config = dict(
    hidden_size=160,
    num_key_value_heads=1,
    hidden_act='swiglu',
    positions='rope',
    qk_norm=False,
    init_std_o=0.00475,
    optimizer='muon_variant',
    dataset='wikipedia_en',
)
MLP neurons of a small language model. Each row is named by its layer, matrix (down: output weights) and neuron, and shows model dimensions 0-159. Each number is 128 + 24 x the weight over its row's rms, rounded and kept within 0 to 255. Numbers have three digits each. A neuron's up and down rows have the sign that makes its largest values positive.
Before each neuron's rows, "raises" lists the tokens whose logits its output raises most directly, leaving later layers aside.

raises: " ====", "====", "\n", "-", "field"
L7.down24:138091128114153107091106130149138103114133141174122129124137131172126148121098144123140144167083158109138142094110150104132111091122134161120125131142129123099156099156156136123163165106099107140134104154100168102120145119141133122151108144078145179140125152133117138115202118166095129125139183115120085124083125099159095175117165130119147112113090127118097161128133126137118129099128160144164145146137146141138119119169121098142073092123166113156108089121137140088108125091100129

raises: "ric", "lly", "nt", "re", "ly"
L13.down20:134152136151120136130125127133089145143113139145119121104093139126107140128144076131102166128137126130123153131106115145119128095154085171114093082148097076167137093117105125170137118139164134105147111158112089129158123144110097146069138156184105128088126123120117126127063114143165108101106130166090156099127148123114140141097112098133106064114113155125101112151135149090169168140091105107122124140108114140121125146129156091152155146137132162097146155133154118148096132098115148

raises: "'", ",", "’", " and", " of"
L2.down431:125127118122104132099077130144127146129134169115140117131110146178108093168132142134119127135141141129138140118137179149157114181117167116139084104151122164150115160129147152102145091114111126129186106137093171167140125110166109100135144195122123126110111165106143116113093114129154120136160135120094132131144123104108220125143128143102126120113105121101106109109150137157129139107099167167151123153154101115116139078112127134135138136153135135136120106118177126078143113164157101

raises: " them", " another", " him", " its", " nothing"
L13.down125:119139112155086164153164128158135110145131147134099106134132118110121130153154142158146111121139084133128110148125122193162118099141097124099120121136128120101132088133102110118063119145133120135133138116108104141125125139164120151097134129156096154178124084115071141128181103158163090142113101111166102090092144119168114143132126119094129104143145125134156115113138142108091137118153085080127129129070111113136161086149115094103133146129116093134105154105157140088153142151103155

raises: "ities", "ity", "stone", "ists", "istic"
L7.down122:107124155106076070098143108172104140087158119133106120087126132158121145153170156174091117119099157111114131108115131138088134136092093144140104148092104170137141112146135112184137072144120152120147125132130104127124129125109142141153137109135123116122111138174111150094152110121121103101147142121082160121152123115161103153120118113103117143111144168108122158153137156156152143119169119128085136120127121133092146174115097153129124092102126147145144187162149125112094173152156124

raises: "l", "way", "r", "st", "t"
L2.down377:156162114102177147148143096142130114116128163144129123104123123096115154147107130189121156121116171126127111099115111112142133132093089114158113103144099120150163076135114155135098136171122121145157113092155133103121148078146092127143134133133115066099097105133111102132146135132149114131165115127127146148128142102118146163130123157137126158171096182115132143147121114164181092124119108141123156108138097110131104124126071117184130080101137114085107136133130097112103123098089121

raises: " the", " their", " him", " its", " what"
L12.down363:120097148121131177123120115176123095136153091132135117103125145140147162115153139114153112159106112130117155142138160146166121125117121106147153105123112108110143105094087103132084110111144120127144096135104083117122150124166119129088157120105105136143103122134130117134166145129141146145138106117135143133098143129138255137104121117097105128112144126152115125102123139119110119138126085121140117143083136129131151094081138117156156128170112136156116143108181116129144160117109138

raises: "al", "ally", "ies", "ous", "ated"
L9.down156:094116100129062121141100121118100109171134137135093121137144108139111149079152125117085158114140163138096123128067144147118096113129138095073097151133162103162142118117123152139112128125186131100151165143102135144176127121073143108127146149151126109150141117130121133116113085089144121155100090135114123123121100108087187144116136117150117093169111133131118097124140134119123123122146133080115159123162103125129123176142086095135145179110111108141101132136151154134117093133125107

raises: "ly", "th", "ally", "tic", "more"
L12.down337:096151149175136138143150154121102111061075126117107130146138104118099098122125110109135122110091116144150165060171115123136169101118107157131106121094124154129124131120106141130096131124086161155133128145145133127076176130097112123127088155158111161111145123118117147123138133149108097136141140118140088124115138132122176137143125114099088160094081140121121157152103159081118159118104119124154108093117119124140117150112184178114101082109130103144119110129141151166119096110111140

raises: "fully", "ty", "ly", "ful", "tic"
L5.down140:149162117165128068117169137120129144097122186115160089138123093035128151088127138135104134122102122127129113124105132108147174165117116118081109118143153095150118139149108104119094125151142142150136120131147139151118144114154116103126118142120104111128112080105098157141147134115083127113139137133118171135109129115090092133119142133114106103151156158146112142116128122110101121116164118096139138112132112167091137084132144128185166121053109128132103134118145157109121110091107151

raises: " nor", "\";", " =", " but", " except"
L12.down56:138131110136096109138137176126103159082130127159155147098171128130124094133156153120130136102131129124157123154096144138138096161170129107146141094115121108111139075191127114081149102133106091166110120133111149145112168116124138095156133184091157157106097130134125139087120158136133129114159098057149129125123116168120168128087119146151127128129169111154117159146122126135113102131148128099106109110144119076108160087108153146094127106118132121096139127122101140175116112098137138

raises: "se", "lev", "ate", " Interactive", "ev"
L8.down318:105144193159153172167163102108136111151112141091115131072110129104131141123129144131157143096104157112125138158117134146144120130122138152146131127096109129134160091130104079138085083131138105122137153144123095119151120142065165129123145109137110138098081122171128123116142076108099116151117107092093127116137122128108151123088100139104121120121121117121111127113109105180133143144118164132121109125125086103095136183086089112106097157087176116109150129119136146142143103133134087

raises: "act", "ists", "pt", "ating", "ress"
L11.down338:118167134151077111099122119099123122119151105121180161107077131114140073111094170142140132118131141165123115130146112152148100117071137127148160134112142113122136086139171068151077113132130098187170121138097158092112131129159126148113121128146113134125125142148100128165100117146136125094102099115150117103124091107124133151107066103110132134090140176144120165122163123145142071129122156133117116125117131137114130104084136104097113128129119154119121148145145147111158119161125158

raises: ").", "\".", ".\"", ".”", "."
L6.down216:143134142110148085146106136130122096098129154137133145150158138139107103098135109092103125137110157140068134133095100083136098115150140146117141134131134151088155142089095125164108115106156103127146148115157090162125167140110128124143104110146145155142093114124129105113134123158132119136108087101101135132155105119096155080116130155159083096131072109178125135161095116103118154093144118107103135148119160118101126137142115166166061086152138116122130136102084087152153118141126156

raises: ");", ")", "),", ").", "\")"
L2.down305:144179168122084137143120110121134133144081103142141174120115116119115123083128149116124172148129159098130120115130127148167146150105078155142104124125136073107115168125157115108085134095098097120097110148070167177158112140116133129146124124111168131164128163114117153109128139121165135100132145099138127123133143129135154087081121145130144098145144145146110174129161132121111117133156112114157116141122135111114151127159118143136089197144100096166159132088135125136133140070115135

raises: "al", "ally", "over", "ated", " death"
L3.down180:128138117158129120134114123141199104120134112140109128131127069119130158101137118142108109110120110155103071093128125138131153172134126146146132094128099117150120140119143135134109162115073083135140120110147133109157153086087148090111150131151118140139125157116122119132098080150118118182140123153138115141128088111087149172116127173124091135149102129124152111159093116132124112147144136100101178090125086106108124171120166093137152129157109118121123155135115165125178082094105160

raises: ".”", ").", " it", "”", "\")"
L6.down263:108152088127143126171116137124123130185100150134137145138147084107106117115121136103129125152128117136106165158169135151124129129118108133139152135130162124163156153127124129115129115122099105152139091128102094150117157184072094144116132109172128146112116154118131081131153154102119080122098084087130134135165199129130175091117099147121122103107152114150132128167118121082122126106130111141126149159161161134091150140099138151106142106145200115144130135103162092099118120112125144

raises: "place", "ctor", "nce", "born", "mark"
L3.down191:138125135114141128128124069144115151142141121129132136159136120104123137129151115106096099100097125094159110135151149144123143107095114134178157114134100118143147126117118148095131146123152119135109136128141093134151187095137145113133102122139170161126078134128159118118106133118092114118101159109092079132173150084118140105127153076103153207124168120108143122151088081077143126145134103116103153113129107109152151133114166126108127135095100140137143123169090162174122140087102150

raises: "s", "'", "’", "://", "hood"
L15.down375:189144150121151091126167117118139104139169187101080123160152115154091150141144096119113128150118108105135100128139140128156138124093129102108098123125073137161090136117123152140155133139099153089135097113091139152128108098142148147146124102136104102096123158157133093094108139165117098131097176128094169093106129148151156109158145136149154064131159110100159173135114152158117140128147107126098129121135132129181142131134154118164149093099119116121107130143104148143138134134120114

raises: " however", " and", " but", " nor", " an"
L11.down447:143155111065159115102121104131119152146135113136158160126146080103138088096143137099152147147166153110160172148118110150153097132146120120121123127091114143139108089114099119124157167127088121099162166174154149132141089128136136129156146151112116108149132123130159143121132130161141122118090093122088131118139127127106163129121080147130095118104163124135117127123096128128105059104115113096115158119148102139158136121150150095176154147134122132134095153145106076151138109129107198

raises: "ity", "ions", "ion", "ial", "ging"
L5.down247:138119151140156151160128153195181128135132161105114113184132111121119111136160165117093159120086095181109125077134172108103121080117123128105134150147127142136136118102105135124082154097106111098113120144098143138140155108163148138112113110136103115094141115104118127135163117175151106116138113113095127115136140172161122128096126128078125158110106137113127117160144125148124074156105131108172155094129126167143129127108188141133160112111128110162148128139117133125128120187119137

raises: " themselves", " what", " them", " how", " their"
L13.down273:099074116105055129143134133146127125157135140142112136148112108111142139118120154135156130096140106122106114120156117164149154181110173134134103130117134131132147084141054125126107144108093158113128117089110139171152110153140104144071117167144129130159136095102115120131139152173118147140169125135150095086143131127154114169087140104103122128157179098161089144117073123135127132105100132102146152149139122129135139137121146116085127144094095133102102144100174121114145105127113127

raises: "ivity", "enti", "aluable", "elling", "fully"
L15.down314:121168137155135114183141138156147105119142127114163119155125123101140110150134141160127062149157157101125124157167135176116085124136138114143146100147088142165122134139121087146148082140119162147112137137154127120164157163108169133122102138129127129068130127145113137141087142095144137135099123118097153084097124141111197095159079113136140124132100163176096119138106137162139141111134139115157158124111160107124142078134113169139112121143105181129135138122162119114126126128133151

raises: "\")", "\",", "\"", "”", "\"."
L5.down286:158123067127133166136119108093152116128131139114134118151150126102141102157118082167134086131092102159132102141146123150130074119134121119114159087103164107174119096120158144125123139122103134163178138149099131146155128184134109124144123105126150114150108111086120141152163152162113093135093141141149144141108110167121139110138124188101192139165133134116096094111165152152160155129143149122133087154160126128151144094186100159123127119123129142162124146133119113116149139130112130

raises: " in", " before", " when", " after", " if"
L11.down61:150141158110089104173125160119106101125106110089104141145114138126090192099134132172095137125093098140125178183148148124120104124116137119126110105119084119131094162152108141082123123130155154157127129099082138138111122124186096108157097116087124158135123110087166126103158126109115119127124115105123126134117128074096158142142128129136149172064143122159167089126120111115150119140151125126135143133151102104146139100108126109101175116182132131127114117110134163126118112108122136

raises: ".", ".\"", "6.", "\".", ".10"
L12.down293:150141131177120119114112155088139070089090132130144142128129135114143156126118139125136135131099127092083120095155116136134141096108120144147071099111157136109164136110174147101116108168225139163165115120125100145103147137113104153131127113151130139079144153157108102106183129086107112116092122106121128158085110106102128156103156105115123101114112120147125137158140123101140125122128150117116091100094149132130166160116154127149112140131149116129131135127126150130150136153083078

raises: " told", " would", " had", " expressed", " said"
L13.down134:135154103151087119116116131141129108091085129151152141096142150086149121151164139112096159129140101153117073111091142095082126158153127139154129119149151121136121159145104145132124120101120121115133130095086152135077118086145131155084151117166133142107108091145115111151099099162110123112163116145160136104132104156108195132129135095136153126093124152119090156126144137138123158064091153134140110110141103119134145107147111108124109141143115165134105092120141102138095154164185139

raises: "ness", "ly", "ities", "ity", "ties"
L2.down232:113169128133127138114106140125098118145114144148060085156142128148121121122118158085108127145138123115090101120113141127101143114073064169134094104132144143156121095113157114140129140146137171164180122117127112154148156131153126125150164118130117137137081086122150141109139116120154105153100142154098157113121095125124177122177085130120084135106076119133128085127139107147104130163114118096149112164139125101077118160113133128097099103137120086136139150142128145159088102151127122

raises: "ment", "ries", "ments", "ved", "where"
L3.down122:136151107105134150120129084091057112102089148122130104143118145070133123137113134135125119162109125144130119124121116137131137089152121135110154123136121100153116194141131114164102096106137143139201129148128093144124146123138129132175097116138133156164102109108131092128183121111147124116121142141130143158133132133107091116081114115127137129157128141131100159149103107142138114152125115104169091114150114078133160186099132154154157146077146130127114088126085120115061144134126121

raises: "ally", "ly", "ative", "ity", "ated"
L5.down373:130164109113099087122154100139155159060120125127144142126125118128156128076144155130124133139108097128142145139105122126117179161116086158138124163144111146153140097131163142151106111108127141141178154111099114145147142141115136113144139150155103133117119108107125090132114118155107123118153171105116096129113113111075184167131082145125123131088122118161145114147123115151111133163133096098096127102177120078097165153089127126132122143144150124173121192122169115138132085130106144

raises: "ary", "aire", "lington", "enti", "ardo"
L8.down241:140120099140137082086108105159127089145177103115136109133162111132117152105147124161116147115150085130190118097110131131087141151106146122120117143153146155176133129111101119133162094116130152122144136145160083139170119125098109139149131107141120164110116133137093143123146139150118154166132091122106117139121143158143112095114092135072117139147115135125129146148153107134134159142122131087098106125105108078141132165123106102117121117076068119114137121193060121093146137109138142